{"num_key_value_heads": 1, "norm": "rmsnorm", "qk_norm": false, "bias": "qkv", "parallel_block": false, "lr_mult_down": 3.0, "lr_head": 0.00673, "max_grad_norm": 0.5, "final_lr_fraction": 0.0, "batch_tokens": 32768, "max_seq_len": 1024}
MLP neurons of a small language model. Each row is named by its layer, matrix (gate and up: input weights; down: output weights) and neuron, and shows model dimensions 0-159. Each number is 500 + 40 x the weight over its row's rms, rounded and kept within 0 to 999. Numbers have three digits each. A neuron's up and down rows have the sign that makes its largest values positive.
After each neuron's rows, "fires in" lists the words (lower case) most often at its 100 highest values on Wikipedia text that the model never trained on.

L4.gate392:511514502488571484429521494473510544529478470521523549487531489514515543481497479505493538498498470453427455539534475505532450480553511484486503531537519532494482486462474543514408540482645493548581474476514567488501470501476573502477497551481523532442458542487502482526493480444512479461529544564519573530490474466431460424438602474407488412525499549390543516552501457520461519491493439513548512466456493560483526504511542450478534465494444543436530565468491472476499453514573503
L4.up392:513469451458563536440502469455557522544472455507539444498520493497505508466508484476471520509451484518385440515495528506549520441445480453513459466417453416500555410509537508516511556543556532533564468511588489579536521511472483560506516536473518552441481546519568516499474521472486482496444544527453531528526440544420475446438481552460455464476527581494540535507465458505462560457521520513523483460465537515498519531499545452530558497478503458420477564573515434552484502515501508
L4.down392:455562470487516466469571550548520520537488512517489487469526476507487516479498536479463518425529478407392487457522473500557488535468555528470513507556559486505506544466532499467461447529578430576548450516562536526566475484514520532524478508427494470445483497572584521423487530418484460550477468469489524449550477490496511520455492452542550463497562513509586515514512541466512519475514435474521516476472540419489504553463532503522473501453441549407447520449519543553454490483554554
fires in: "part", "car", "parts", "attack", "party", "participated"

L5.gate119:544498537567518517430497542472524472476435478505571462469529528521462470559462513529535529516491558501541483557560509560595497439532554586484511506527496496436575452506579552476501523483548393522518476452534463526472473572530492484461485541452532469489506475578542477489498488447473485517436534548496552475537469528430460517524416514498506532492480519409499550458439536513547513501479585520475533464481469559506482472601492523502523471512515483461535492529484401524525464448511515
L5.up119:535449542485468485457519519503544449521450547563536409475529418577503510474468532499494573511541508531545483573501478503513531507512468550475439512555539497570563481499466410508430500512431534463481496519497534539498448483536438489560526447508461530575467515528365519460453524401491490531464477522528522483517458551426472449522468452483499459520510474496482435530533572442521535482430572485487558520496528512495506468546452463540523531481438507518538518542466494472496519516501569
L5.down119:490514470533522519452526572476599525471513525479520562547468439506486475476544491454472597508481556471490546427550499470544474522459491415514529436489449469519490462535513517537526463483508489550521484540520482489507538536536455470506517550456491441524542454501493559574519563539532507437471602471498483472554554530531519554498451615487489546502469530506435502483503482543428527445457478513490447493473485569440484449494576504501556516517539440508438458427471445508459452479434493
fires in: "until", "on", "of", "as", "selección"

L3.gate258:526428501417549511485513558465436525478408489486519474484522570501522542545460455504518587429501547477575493511465446461566523522452521508463519463542434473472453499460483455491544582564453451535540479473546523487533559492554450463586539521493533570513518477469508527539508528526489523447447487571512487556576456480522497518517507515452507503476496479471461424402553490474487482480454463494413471482504561511548522486452520471460546464464513555500477508470470443500549584501477518
L3.up258:481439516482505449472544536522488524520462433572489539430499546458541564488530532525449548515491524405529535505494436511462457504427500541544552498516541532497402534483563550473419486509551497463571529573466492474522574539556504573491487543517532510468542511453482485506437526491488508471457534490496479469564503468458533462562452496469498465555486447552474447475515444500530508467511504470482481510588510488465584550435439481480561403526531499441462527407514508505518500509466509
L3.down258:522639495541469509474535457443484503481452533471510495543537482478458464472477552493472497519490446545539550489518566472490496490474457536441498556458503603533511463561571506451559510466516507410545510473524565538465492472417515460526436444534481454458469491532476485510482500514481523580537488450558560470420555510523447454406447512550524475464441452512490548526425494504504479529501504494550575503533468543481518438557511531513488568484469493545540466518510493470470476470473567
fires in: "had", "have", "something", "method"

L12.gate404:525565500567588511521598508535527488474575565479556537550453479528476551457513462493524484550486558503520429546502510476569523527484480505448469500481580527493510478557512523490513544543519469479507519521544527452582520464571529478465538543453465500547419440413496499435483492431504513438509537612457477466460425560505483507582516530412533466512503451512516512480529484525570524496489461489543531516488509541567500521477507478455491459440498463511488556424514458536502488470494534
L12.up404:570469447583524455462564599491494483389527489517473510594513500503528503419451550517496507428422496506512491500531487478454514541524519434542452540481475477467511459526546513488539487512456529529466480456544453515463475435559474459521501512493446515473561451498541531503457438509530498558424571524456533489475519539533423467471518503483546543421512541507456545484588487466483515497539473486493512502488496503524523442513491438565443436560487453496520519495489411573501508543463448
L12.down404:471458516498487486535478465439514570488554507519443455539475459510472545468530467529489519493556570549561464459441476515474467511452442538488532453518495536453445475463518468468493561495525522545577428469531431470527469417479484456551478436493483480480535443510509489481480583490509466513535474423540548523454552443507548382538510501473558481539529503485487444502468427520538573452472474521494505486518580468554524512506489448497536497473492650549546513539475485477482499510500560
fires in: "had", "having", "and", "allowed", "s", "the"

L3.gate169:481509525514524499531484480463573492494493464501470459514536508534474436508498479531504499502508519478507533430514546451528544514515432478515535577428546446451520549518478513476501487496527549472561514475446461454499546450500500422483633473528484519578428477520513498494507558553463562471457528539435518498428521480516491490561534488518516537511526414520473533536486509441443459519576547560540573428560495512425471505515438499538514532493465481568517573576462481423540507463484574
L3.up169:492470463477554539472519506436543497447458467517492475567497598562460516528500455536486459558502598498516515468547549480519481517543487543459523560445513508441583502480517544500508575498547524533492567479418489541463539474457528440444581543524441543487470459551474487478477501517506562499472445488537522550458575432508474495526558477536495525566527508475424492473474455502502535491550556542574499460553515475440550529444527479458536486544511456578518548497539485518482492426444492
L3.down169:514476473484498517562494533479490501521419480557458572511550535444395511525509459512507455488470501501510541606559534554518486548486540509569448488496489480516557450551525526494500534481534587499457541532495508550493533479446483553470478472510427518482506474508449634489518547448446545559491436463430500554469472418479503454461474497525587515568526509506485502505492486484495512471522490565548455524481554485515459515466545512421523453534527529526521458486520459521575514583525437
fires in: "any", "if", "some", "level", "zealand", "travel"

L3.gate392:537525485476464510501435449463482526582501525569463528570576450445530486543377497526478506467520493479478476479556445527536465509499523492537541551436523432539475509522509479491456494514522453442511474465606532489543519517516523403530543502534429518468432520547528545474603466472417504503438510531533540566530499506498480490487494530465553553498532511524484519494494495513548513516544529433516496516448446482494489472528399520434459487520559458540469518548503463541431494490552427
L3.up392:488480458458489565478461430495542492522548560480456506532533508471508571496430571435461472467537504476493477499482486483621468470490481587467476521457528476524489423500492519503454518478591445490482535416586517525553487505590469455468560443491453470532487536503483470474525514480435509498468494413522474495567518513483501490548427575513543491559469521485496506555490440451536453538531528436514501471503479528506548462577438487483510430507526496500463504565534459538562534466562483
L3.down392:477450522485456483484494485494471458530522495519474513505511480564503533478519524438496542522510416539488518490463415524536529486519513583535561555493452547476498502481534463532461483580485484492526498553537597521495496480496480489555494566472517517549469425533550468545492499575494471479560515472434477577506483456442447527566510532554484462477426567427520556435578471457528552555490528459540525534524530515508390498527492473501478587566457439572514499531460486539522479424522484
fires in: "republican", "point", "physical", "analysis", "joint"

L4.gate242:517543491521540468482525434451535520509456547507465492536519515440518549517563478488532509435483534452529512487479603460497530505463504524524487530493495425507498480523390492554551519519513520479533518587457463528471502527427522483546503474445487461540509490586487551461576416519513550543488473507572476498591469533439445450409407564531496464514472452464515453412523486533482516555488462509497452521468476513475505496477502520534596464541549467473440467502483481422486482511540535
L4.up242:504540453500561508507511436448522527491480510499536521531508522578442434491480498572444488505502568489480455460514570518546440486438450559566467540492567485625508417507444546449506502422433549538506486510455588461476550532528501491548481538487568492434483512463545484492487503502463486437481504426481474484472534500505466484491448493496487531433478445554480416497549494479537427389549436476508532511475503452471492506471527471484469491468504452497535459518489505490571501452535476
L4.down242:520547459452490477517504512485511498498515495403475569474589525523555525508447492558471477432485478549486467522507580491544483481516507511470482512453527486505520511519584519519554553624516568572556486502472528541492444505494547516542472514474496523517583498471481472559443464567559465523491521552547503507541451483509518431449477501445520492479525414449551458577499491546524559574479449492552493519521463444498491505496498430586396524474526484529516495538517531515552530466570499
fires in: "out", "up", "outside", "upon"

L13.gate195:453493492574551531524572470420476552512416415521532497470557501473494473545507517478580522475450513489554425526507489523461444527407566487521491450492557526526501488479397518531498506540489451494487501516463471514485569461463537502526485514558586548484485480459573503480516527483482524572487488516572578473518490577576582547483539546468459521490465466505482546468494415476487464510486543505501461445473514477510545498581477480469479454555523494528466522547524505437458542433485520
L13.up195:503475494473476563557472517517519568370508477539461523516456458439463517434488427500503527482500598533485545516542523420495545580466523453515593469529466527516565475533570454453556469494490420521542509473519448491500513521446470448516519508485512548499492470470571545444462510485504468503524483446418451557466538468523449527511473509538531560448487474459467489471435470491533482415461460477495485511509582463488496545516518540491537488529509469483454483516481505471503394579530525
L13.down195:472498607546533567485444474507570523442593430517451583550506468505512501546494489462533417539467571511555481526471505466530525464508520542458531544505509496540493425446518463535464476512532492481503537400537503502570516496501433509511547541461505524505483494465477507478537509431526561447501509547486474566515585419511477579422514467437500480526480506485540520504555479476469486482470424525437447521557509470526468510491508506467489516510521604471458575456475452519518519526532529
fires in: "of", "are", "these", "two", "those", "few"

L10.gate146:564460551557477550490545471539526459522544588499497519525489495582426464472517529470473509448482557597491470539430506505556484466515474524454479555476490588479471539417494456424553540505528513533468531549463473529456535526477532493522568532488466510480493573490487457454492470519506493500516527489445443520456519538470456606518474520541474511437446466513507498533443581449478503612514432498479526567558464457503500495549495555468469476488492504494432552547447472526543474486528527
L10.up146:473522536516481566479504495489525513529466461472434494511565509527452592513572450431433500465490507544476531516504587545552526466485499558568416424488437518429499515529464543463449519479513525593459475481579624487465504438505490487518575538487463476548528564450486480519435492529492441459496497472477537545542539511494477462498544469507567524524469449482506453443526561448446539463532474507506497455465504503468542467536513487434443528452464523461516526429502480545533527480512526
L10.down146:472474463543491509489521551504482534485477505474505466537409528508483483473459503433470512533494450417453597419496526529497491521511428510462471462508570413399539525519538435581451502533522513533507475455465511477450571496543439458481560544516474551446540472476448486558469461443447494469515545483501492458482540546517509533474503479484486515530448555487504537514450459506519518484523579500478445477530523534530504477486455522497546460508518538508590436528619411529537497570524479
fires in: "votes", "candidate", "graduated", "income", "average", "yard"

L13.gate394:504561576563483462554452443567494497493492502469460542541496543459472500442492444472501589508463467459462509450482504530462562507453479501495543532447492480397413522516514484511452493465514481499515447558463469519564488506434546527533568513516495474456440421518460476540476498482434547532513513506501462478520457499528472530513459525461430536492511507429538524467554582554530504550556539490441568501496429515514468568509492574436558468554565527569489565516464545531500466479510473
L13.up394:448437491568540467474596500548495507466377473550451511487489583555469434491453566547483506527522496508531462531498488561567566530477496488483543530491509495533472483528481537516500508490415488505560515512543474573469501465451571502504504468488483520568448465455491503476550512483485471434479518456508484449483601522467462489546562480469483439464496409501420506505468472518451567559480561505483441507539462495516533516476462541506519474449524550526613527511483487550477472528561519
L13.down394:506465582508461519484530483515460480386553512595461527498546469475509514579548543557584435524542510469537464471541539470547505484475557527468493498525543553484512532460520490454473473494556545500447489442498525482420387502507541578556536500514464497471423500451434512525417546514496486547544506538517509532458523464457523519535500499406480555503510450472455460446523534500522499580498442482526493488492541454459572533492485445537507555469525570558513518478498518514506483448509541
fires in: "and", "the", "to", "similar", "of", "or"

L3.gate73:534492464507522522460457527500483561463517491487517515490504503458394506519505541432523464485519542495508474579521519527483435556499469534480528528407512493425526544519499626464500539545467551493472501445480602448501498559530503494593447540524480472408550507522487484494492442492499466464451530465476513533547541463452517540451439496456426526473508492503532509533544528499393427535465514473454462493517454439478498485510455492470499581540505553421489485489516559443507556518439504
L3.up73:450482411502538488469506448541537492450437540466490522417476515472449508539474539441468481480498473466492499485547485504544468539524525476502548609444532481471409533520501622489506467532527465442482493430465584467468457532554484514534481545497536427447511440545469487533506545552483477449521535518509517460568535564534436485526474529463512489469499473590513591525547425521456459519489474489475530536490484472464491444463555440523470561519546463446503480495507558490527449498454489
L3.down73:462471459446487497466528459500465479533486438490493548475454483482487501502525590476490483436468514553494566452497553513487448564405467489457544497502488533465462523515498513513499462594527524490486520446488545470471548488381525497547453545443557453537404466582507505491511529530422480473455489508530528514514521549443482450583460454447533515493522428544498538547493459546495403556501540469517496460547503440452506429447561508477449500579495512475491521481486522469434477455499516
fires in: "up", "sakassou", "upon", "upper", "class", "massachusetts"

L3.gate393:521571506511431457581510513493544502472563454501499495509477462553536489473451551580432580536443522513535453529493463513515468494556539543511505509524527520525511546471503498472437552487494543428518515476542490516537430472518465473553472452506482519528480490458494472437510517422524570461440400546536500559496545468455431552507489551506483461528542587498476524462471441520522477434497520529464491532471395486485491427504400563559478473481436500459519464528561496492563460495502478
L3.up393:550521459501552572482536527524522468487437523493465529508549627533487465553547394479560529524546458449507502497611444538564464473538510489572463489509465589542515560520501464457535569455510531451461427505473501470470497523455577533452517497512492465550509469517496532498477492506467548490578437470548482459503469504445517543497475506465527501540498476538512506494489460466512555540491587437539440441492454457461487502509508470544502490576560538435530529491496485537485479437457521
L3.down393:472429518552558515483530453504593525504490522456568497437491462528516533560482472526459480511528518564474541423484534525489517479569477488487501511622435491557518479522494470481474469439522581440491488527490454582523456512545524494508472524514464533544538563406529507475518461537487514494508568583429485498552491484447540557417461502470505489518573500546473471488511516579489543556553522540393490466536479488496515574514447521503482463500561503470432527503516492523546481504551497
fires in: "1"

L10.gate4:475487456466573438477545558458547496459486543541556501474485514454501455464511577530475474461548530519482500496528469569461500492463577527507481510507516487471460456524484519548555484505507530497568585414476492510475476547560517488515518497409515415419487474568419496473448488513484491465426398504484523483527516461471483531483462513560427481465527557482516485483533534447502453539558493494499470497521506532535488475472469512539537584513431522448555492516546421504588432451560541
L10.up4:473520441520581607485441463496515519457479485504456537510491511503422467485469488546474464516522612461482462549491474498567434530436551389542527482497494475418572501535483551513442597523522568475481488507453458464482454506567537520464530476526529510501520470534577543432539514515469485528440475513453478440510495526564573487473454507465512515485513517549493486512494451478543534517452565523454484538500433504454501482527469520497401472494475503504549463502484428536459520444540511
L10.down4:499482465501520490467423528543534400546536512506558404421531485487550509466545465524491521464517480593510444415522466568503477503511532519480505545499469546492472477430575507474482486488479544487490486497479537544443509469440511497560544518535556537463504470550536516500531495477495520493504446546530527539571531494473525502529455530572506528466470480552414537483493561564526420510501479439476460496493435487492474536498521428516467490528493582465439493506499510527580527573621559
fires in: "up", "down", "close", "him", "live", "hit"

L15.gate231:482501555465486500472470502596554403482497534456440522566515521516559466584467445463494498541484541505474479429481498516463474399461492487436459550560494514541415528520497537521524561570532492506535442505452500499470511586445452479584520497499452518476533485451510511527531449396504549459498529518544441476506548495487577456555454427446476518508523530524527525412477492532514575471555528547521461475490486547508465516538482507509583465482558518496478489517512522492513501525476558
L15.up231:498529476472499540497506458489537514443533528531498567512501479432416555445466446502568508499426596456437465447461601513504481469414461497481451488469435460476447413460544486470498520477484507508466547612512547461536447473481514472586463481487485462457554431468446574475486475525503549504492513534547430493467526494483533500489472490467506491501515491513513428510469504529493471529475412502510473552495490477464489523562437482404460439545510516495502505575444476498515524443472502
L15.down231:470500529529538435413479503505491476467481483427483470534495496551498475520529567522520506484495494556555490486513473518523539574522513497465524549527515529473524511537446516610513484493539469468462500497516464565555463525501544495407492540521483518586473587499538432464538512484526541521466506504552437467514498510433427512536467485497430495522508502403507538489452480529584513442570569504521516540552492536477498441472546506468489331492516453457481469482485469455552506475435478
fires in: "the", "of", "a"

L9.gate446:452519489479494472420438508484540528511555578518454526450567472492449453550498582414430472525480531544592529492466505491480544511468574472504505498529465501521511479491525537518519558479506515453504497448559455585490480467487536420496421546538489484463423457494501612469484490468494486445530461526510517536449539488490465526500561517514558444558504455550468545444548522525492534533497445517568541495453516473472476442530424529508527484456534549441478558556494419508482502480536509
L9.up446:548517486488441516527541485513657529532448411542558519509550457470510540577489555527477568466552577449488533471531462500501513476541530512519513549513542536554498551466555501477440536536520504456525608433518548506462560482485455432547507520506484487467486484514561523419483460506511552520469510486471486439455552510430516511536519471485436438477502537483474533427515430509503500436540503509438519551471542558485480520508475593508550518528524508485504497544450517543515501543490512
L9.down446:487502459524499435541444551495503568525534467529426502509451430506565559516439475513519535582474482533559532511569484514484499462514542444442548493557560459483530518567529437480511571509510544467415465482506508526533453509431474531460499508477494427520539476507465528490534539451374483516507431523518447487518511550486436457514511513475544621575463513528552497490519451552516500491504542513538483482433469523505500505594505450499533554461531436481478470489519467554490477464487542
fires in: "no", "released", "year", "1", "date", "synonyms"

L3.gate333:465523514519579482503453498477550488455449524498502490568489566457455482497474486481540519536477522492527459465515480578570523548404520495497550550497426439505486551505579498574485501493496506434525587465531497509452525539468564500441469544470592457556440484542511448477451476523509554514457480567575511483485520492540507486566521487533526500539554475474495533553544516525403519457514501494497477470514521481492486488563446530543587444468556497467465543547500530584582449505489450
L3.up333:446530517562570484535442512475523465443429598473494500603493526436452478438473484490604475528460519510550498498513513579540527588475525519487525538546424464521483502548560529546483505504478463476439529522510514484531553527550476484477494514503521571466474526560478484451483514524501549496492484568475440504543529543543479501532511459484509494502559488510472544567564510495475571505465504510561443446448495512491448442486485487586544473490537480410445496499533456560574521547486435
L3.down333:474551515455521527516547513483462517508461515561484556499507450472491453487468520516499519538567546476445519559443492511379495497556502569459486491493497539517541435566488476475471550442516460510445481513440551483520500505569455534498518426484453485547587502492522505504487472516502538471489438429491509495442470493502474483422556434469491519530517538547500532494450470498495534478505483507583452476437492601563483564517496443444505415522462524465599489437473473532445602515509479
fires in: "the", "all", "each", "which", "any", "some"

L3.gate339:585503478515525477482493471457502502506495525562507507537528512517530580477517494504414489559543408518455444499456505410553458502500422517464457483514508468470509449448477513572528533488553483520465439505461543516551488497530474454487448530410547504430560532494546493505476452427505483527498521506571436483444469510491399438537546493443465528478499516531491586473487483471468478445442487457474479442446421499491572545528515480495530492459501475453599465545532490477521499561529555
L3.up339:577479525579507464518506479550500509508460493563513544482540514486517522452460467491503547562513430545494427502490525439524405535522512529472457421557476502482472486449454514535477506501532438503533448487483517474468424478512514520473456500403455586496503551548558495473537460438445476498548460520537499516516489512531408449568506431439454516504574496523489610504491442526448471474488507460432540528467515456473566504426546537485519488465494503467496490548476479496491395538530500
L3.down339:551485509468479487535489509433509555506414548539449454453519499478507499430651485534461479482501471470478489464547455506485489495465427511456551519526440559545549481513534494527458456536563470489532481495512524555442470511442510585505492559429546500443509566496519537565487558514429511486478452536459445512467460513529517539446576465493520528436534567487505492460520516411529422533511501532495503499510481515601461544485528563490547469451514483446483534489508533519447515438511518
fires in: "part", "resulted", "results", "parts", "party"

L9.gate109:430504481553497575525543542528544537515485461532564506427510559459534463462476530548560517502584454434502475477544479482487572484465516577509549499493523522451528517484551561504441523486530530540544492491535473530469505488440530492506476538518499413532533573423526515509549417516528487496482558430519452521494472509605458448433515547574504484488460532482505502477566568465549531570497531520540504417501472473513518509459479536523522437456532568458518481485466500463556535570458520
L9.up109:469546530586474576468491524465490594436500455491494501539559487501498469552567509439439529540539551481500462552534450449457444481456524415470567495443447459480542476487543477549500517447480472511520509528557517493551553468429515503509463489440439579531489420554500496492473546476497467474509568545478514485567522544543519550539507538435529494463425510525481509492468502485501506560495527506529418535447524602460474462525462434430485474453522497482529506443509527471454554482515511
L9.down109:477511527529497521519489484512484473389497476462504525520458498405483493495523525528485490468548561552523490475508545519520499517506503463526514514522540541510499506438416436512549481479494476430467535431463531487530523479453583559538494522445561602454512501552480503539457605470512454471502530554487503564534517470549486584512481513500502470491517456576449542489406411436491403506445428501467481524472483563500447497571521473422419510515501489541502488445547519533500513484499494
fires in: "of", "similar", "upon"

L16.gate347:507506502559487506503466510429528499521475419486457546477560500438530518535570529506450486538471488467504484472531508513494571504478517517436513516509474484416446579512505485543501452487451584509532543554479520548541546536526512528481478507488513566474440539455506488491571476540557530433478546494533438574583474393534501507455509489580530471519474438530553518402551515545528510503574459522583511483472526498515484509429523545534441483517513448503472452527492493492458520610511549
L16.up347:553555567510479507514438460516489491525562548517489491571502462531482504492494497485486455496543506657494495429562506485473477507482529441423532524496520608460467435574527486489552464444474504470497489492528481478385506528497584548560543517522519482513486519547482486504538460520475516559572464535501460413546507442447546507497502517566505527484503514552450494524542491536506484530549557471592562480462519486481550482562489519474536470454549463498491524537478443499515429551507511
L16.down347:527506503513550461504486450504542440443485499470527511517492514520519470519533531464486441538393538504448478460472447490547531445492468484497548522488503463460527539497485504548510481432450495509483513521569462489523482527435553409524541535558531470439514493518512413487567536551478470494474510469504514398496509465409550470523562505476446494510477497494403437538591502510510534433512463509481480505477500459516529428531443481423424436474499470507498511592479469574440461564508563
fires in: "on", "at", "atlantic"

L5.gate277:429462559535493478444509507518563504468513546473532500465512515576487514518476578521504578614510558486489524449533450427512491488479484469564460508573452582489492460514527453511470515550566483444464490517490489501504481516459560513509505474511547473439499503519578489463517483505472523474499443539539461489501461562493423524456489522553467476426550500449488559440459487520441577474535467528613489528566504450552459459501578527586473496508493511475493516500439418500463485490475532
L5.up277:568513538495524487569492496505503494496460484476464451520559479499521401559511481499427569533476561548543563525492546479508509461599475543465495525441509512431487554472498477458504504477599568494512452436515491471517472536530458522495523501479409456507444438527506466523483457527456460417475494486533503471428511481439425450542493497453481514544497520475445484467500454411505515467616523503506498562487462441480467487553559526506480471548564483547559565517532520545550497489503528
L5.down277:508532559469468488519520531568564560541510544498599518479515470535487492468542498544553530587484490475552484523525476491460515426631516470521563502537500454556516459498490428547503530447513484505531443521504473510516487469522515465526531513476477471541495548472462484490545460573540553488498544513477434513490464532470425466528601530401522541563510450488507495499555511527510515561577533514433472511549467584497557501511528480448471416523463520483483517517570512531499574516439478
fires in: "1"

L4.gate385:465487531430451475538486488490480503534506520574469545540457487511467474483496560529591500434465518463495411532528516551469529489401535530481449502524440467457474470431442520450450557527441508473494492548428552438434535476438509465566521539492503478427502466472452494443471480539412484507526511540491529574564447517509516551531440508447472488495491518499450497480540501580574453479508551438465449506487447456538449523422489505520562523490518490456532470540474544461543494482468471
L4.up385:525488510485519537505512502431469476531575520534508456591507539492439397542540505542494530516559486469481488535502600414539416476410533506495501476455491476440510491456451529505476529546530566472458540462491505532409548420558547489532506507499560505491510487572449473487483521507511463462486417546458515539524484522463520530562526549524496480457494472508479489488522524544502483503504463514482491521529453456506436490519471406537498420495583445558531534540551532410536534455465475
L4.down385:516407532493562475602518447484457475520500550452475442520507494475509460472487524576434499462538475587522491575458520458486516508457497452426484501428554463553529483502554493513482525568581539505531564523486576485504508470530544480504535551498495507477476532527542451528500529556484496491579476600502575535495555507485505517462461482497537447487452494481500496523447524581419445438531499441566442537488490498493483438535527470593492414527534462484506468502487527481474465473470493
fires in: "up", "out", "upper", "portion", "upon", "down"

L10.gate271:437494504504484482473468428528460489487567543480522462505533516475428544534534472490521476515446507406486509494569486472474542491499556508466460558541458476522457586458441493514482488540464441464399420530521539532590489500458491496506526511450455585459542468539548461504454511443463574493473521546555484485434512451521526482458506468474478531472476459529526535455532466492551485487571565569393453493495440502513508484524492463546494433417557483564504444516510455534502523518531480
L10.up271:568473535517574561498524528432489507470458537613461437502486486548495480432559480497532459467538521459542508545536526446580536532468510475485531501406566433514513459473475465544508471501484493464498449458526479460419486497494524477555505497528494459460533364455489541585445487484430476533488486479520534422495531540565476494480455526493519503478489577483502460492520469490494575493524528510413559500401496472524509507489497432498526485469490528524449548512435480447542530494499468
L10.down271:447457478471463462457526512434516574423506490510530515478414491534576539465541515500464627472398549511482462451421479590477538474515488528494468509441482480493435505549500458508479515513439500517566501424532501549458490468495518459553487455540499480482496563414520466541500578514596563467515508462489510502472504498538558487542544472490451457512511513487554497482505514488505500465586448442557509517488453543423569477480488497487512462457525493521551485468512550467459466454541492
fires in: "and", "of", "or"

L12.gate336:524526455458429555526462439478502465478509553504493543564521535415537432449502499512553473521427467547524552536527488543498519498486479574489441539513457509439528573500427449558507498449479599482510460492485527459464524563463499534449474541544517486483485509539446474520519494493499579450538437533521493462470498543523470466508516527489478509531482501480565567471538486489493467515482443556434535454479472477546513510528550537428520535539578479502502613545410489538468533527503597
L12.up336:524521538491524467510457520486436491552397528509482528534458444514497583495472475513490417465540552489455527476516502516448470533471495532471581437527442480436459489460540489526462467427506430457586479538575495423485531450524507538514519485491500462513495525471575479501494516523488518431485436471476461400465453447515468545552475522552456449517469468539527428441465548504467528517483506556500608535442525495485457458477496494489502473470586492412525477544465532494459463540484502
L12.down336:511565526521576473524563575512422543540542531430557467536470558497471550540516517496441493458511464491429490475487516486439498576565527447507507475457510463463522560459505555444577470531479495525521509522566513503510494475493503475477493497501580542465579490454500564512493470466513406453459488496501465461552617453508552476505508343500473481489559509475490505498500552451502531419461506480444589539524444486480483533493480465509493485527492512527484492455513517480525490548526462
fires in: "at", "from", "received"

L3.gate388:504478461589536485510446523424576482526538497523550523534505537514518512502566488488577523467459523528513489469543493563501533516517483484486494475507484455530379495537515529517503460498521538527517448560457517463477530514458472489473474524461445465481515462596591464458542463446595518541410528429473461429470558518505533414550499487476491497579435535448461466511506482444570527506473460514557470492459555493528432505585484519541550490522461507526545526518478479472459526557476541
L3.up388:493524462524389531517451491408511521477449472531517449528449563534504527479481539504556492478444579510478470489499475616468467475527557439454469583527442470511434527445470520486523539513527474543471508557491520530519512488477488489499471451495488534535532488567500474556561540462601504518534481456519534532447526477451464460498450416367511557540471524478555504464478513524463536547529445501536470466434535511499543504490491537500486495535497540443455499490529433509458570555513492
L3.down388:510374464537456492497484540459504528442504547467503495484521634482503467490559478461586521484436509573493488537532530476438501411482477572442467487492494440505487514524471467491497487529516495485535525506520562563494494561505497466457433512577454484520533462475557501546513542512472480480528469543476419447509584486553475447485494487374505506472456447523529497523441520504468528436502500509492541492570505500511469496506469509503526534484465530477439579552589482517558526491531551
fires in: "been", "being", "be"

L3.gate104:521437547577534518516455483472523497434555422482486549537493524505459561427484487502491524503488507503480422595449530466539486530439469463504533525510542487534490485542491520472468507581468504495493517521479463387556495432567508478554516451542512504500488421472510474456617490518557511536518436513494498513497427525497549481522514486583474491563486491474556471460483475470417532550487532449521500455466559461513525496499537533461599520538566511428444486480551531475498472453476544
L3.up104:446456526578506516537478519419445471561503454547505528534482583490472525504489400517464466380510559486470426498540486566468478527498452477442518553487438528500494486484507487520454462492510483542439529414452487431546442486499462518479510534496423472495476499473477559454421504519545533542534527458516557506476505485472489450533496513549523487515482498491543486448517456550464486544574561524528564496536498467563497523504564499420545503504520547426490554528530464429514537418516474
L3.down104:441511491529517484536435489511478527579490536462547459448619495519455475471547523511497403542542503479489513614549526518474459501500517485450442553447463489525515469442442465466519442444506527566499552473454532432487460496482478495391501533490466455433544519495572493439510516506468478543456458500406478496494518491517481420501535550472574538531564461519511513484476417530527526479467493543577481548528479511527481477525510509549523478533493461471497520452547475410535495483501458
fires in: "be", "having", "leaving"

L12.gate407:551438504540517465428525516477450507505462527507559492515495479516475489489517526484530512458457541489540492462423559579527504501480514551529501453526503431470482457488482500550428495477529591466570458538570436469373473460486506507521346514519546522504525491475488486498492472472517540502489497593493501540451525524619510470480551450390482453524485517488478488475541505515440502512501516504481508448461473527481507466522504504538474547557527450513476526462454457555501585422499491
L12.up407:458483517518456485463517511516463498429505565574498484525571512451490491482531563479498463522455530509495473453403534565462550479461343522550525495457475401433534482510542469480469455461548507476456518458513543463526514525489446591505504521485526447443469525510492540477467522533529552517531540559565466511465511520456498554492456498506529516505465530508523502540453548501462505557527471507525508565474561520538453469597482477399464494543489469448539508482499503442541516464443567
L12.down407:532518498474436516505491461510446509505515559506519495440471574564434567563521564452519467541518520532499536550486441507505529495532491484444518423492540504499558528548525468458458462467451561538518467494559471516420475524558473506503562528554521579499469469495527523572553560548448519467444468510519504426481567541521458550526548526505464441534551511481450480457464507508489461372436496489480529546484472494503488467428533528542483454576448524496484557516485421501523565544478474
fires in: "won", "received", "taking", "suffered", "made"